From a checkpoint of a small transformer trained on Wikipedia: vocabulary 32000.
MLP neurons of a small language model. Each row is named by its layer, matrix (down: output weights) and neuron, and shows model dimensions 224-415. Each number is 500 + 40 x the weight over its row's rms, rounded and kept within 0 to 999. Numbers have three digits each.
After each neuron's rows, "raises" lists the tokens whose logits its output raises most directly, leaving later layers aside.

L5.down3626:456531454492411502567508537455590541535566509472460470526397467534468539330532485515515424475397461496406477445537454469519462506516507445510489535521473444465501545545474420492497554492492491455495497482498499478446493551527498449613473467539446601456459476437501487544451552529493557459512567447536415447438404509536482536473547482507448424401560478598426456502483505410428495483439437504499477484445481444469484479512547460483494456473517503445547421472598451507440439484467487450481520536481424566505497512452474529467518449485475521548482427471502496434511480481496595538
raises: " while", " and", " but", " or", " yet"

L5.down1096:535504538512379513468536529492456467535510437457524570497543395506488556544503493519516573469482487528547451464472504538516429441473461469462579548463527519484577502549406474470448528510529530488487561513507558477509471538479409500531486505453443452453497498491497457432561507507431524463487526482457402545461550463514507519518492460507518527492498485489421522508521467492472518444478540472569465509487570499462541427480491550489501488498534506510433539535519444469486544471501484502396553530517523524546468502519447488485469544502488476467446568533517560463505538566558479471
raises: " of", "man", " al", " el", " Yak"

L5.down2993:495507492510536459532516494512513476519438545516416517518404463463513489465564439487504465510544457519480503528537480471459514469470424494518498506462532461495571487469486442486498524513488498496436520537534475494586513457507450516519511524525477479506475522501457444512538523488542501529477464502522506419424526460516542415580566457513548508492546511520439526589470542474504473416544591589508465586472534515565486554473633569488416477463495485509533475484466463539606435482436486511492460500491457556545488485461403522479503545528519551522479445499535430510440539486520506550
raises: "en", "ens", "ons", "on", "ening"

L5.down2485:516487477353443501543525570501509521515516557440572555482435512505491464533572491506519581557435505616480473499562541542548492542497550527474550494509577560551496557484485567427497561455458507471503570584560492514439380534547557576518505513500597533436494473494492458551486548508532556522507538553536537479409512490506481436506451560478504465500489419419496450522464436546525536498543517515514515499478415500477521458519426516541445456526469463471445545480458436496441467598499444556452525433516491449503536512475540518492507467452481587524574538517467470462517484526477499546
raises: " whe", " that", " devoted", " how", " duty"

L5.down2140:389482504462488531531510560513505595492466544537435538410547544529561608546506494553478520574476546513490458530519539526507514479547419456490498509485498490518540552555492496522533465504524556558429511452440482474439469467559420561505510487477483476455535498481470537605465566500536502497542485530493496530486538523501476544518462505426469520437525419516480467559497469545451466503502524486469459583485434503558452385461439527502499509523475497541582520542504506530453470587398477543530452501511517496476449463504562461511418583448541486506485480443466567485481510448466515523
raises: " problems", " issues", " financial", " fate", " withdrew"

L5.down688:490473476537518471485440466510479502473457506517527413521498510466470520529530431481547573430558598509455556491469454473505462422561427503395549491484521470468453515556494443494480535474532458497475549552513547525593522468467533431442486556553486513513576491527507512501490421475473453518517462489487461500417464491547505477515429524478519507569535566460468419514499585470513533517519519450485533494521491592543510490513541525393497496579534486531532475490582591509541490527462499471567484495518456559443485471441494486629541467549486484479453484434494525489526556565506499536
raises: " A", " T", " R", " H", " N"

L5.down3853:535541522480485493526609522553428563469457500573459557488507449477504508518505561448488559502539485564523504508525517485506496486568515461468503544503483551537434479461426551531534523453455550480512472495470513502500501471507455491479458581481514518441492472453423445521499456479543576560504556576589513525546454491499409512430506474517518521441527619470438479483378506474471494417574537521574607537491604537468529540501480483544490513475513514464469457564491395533506484526499507543547510415531509502579494530512533470501558454480528504488451564446549499535487527489512500482
raises: " analysis", " analyses", " data", " scholars", " et"

L5.down631:555491517501542518450461480484484464501494526499496498487462516457506504454500487521559489491520511475496506487461476452485485459545565429529509531550520507512502489505507506417484458541466480527472464479556543509532529511479509464546519528449496503492478547532512465503583463533576486438588551460467542512529500487493581469423521427510513492483533446518516519494531475510457541474526527518533446491564460601451576494414502486566541528497506513499527461499552521463560462552480518467518513493472482498489522568475506441460522599523505550517555501538505539524474452522571465421
raises: " 16", " 15", " 17", "uel", " 14"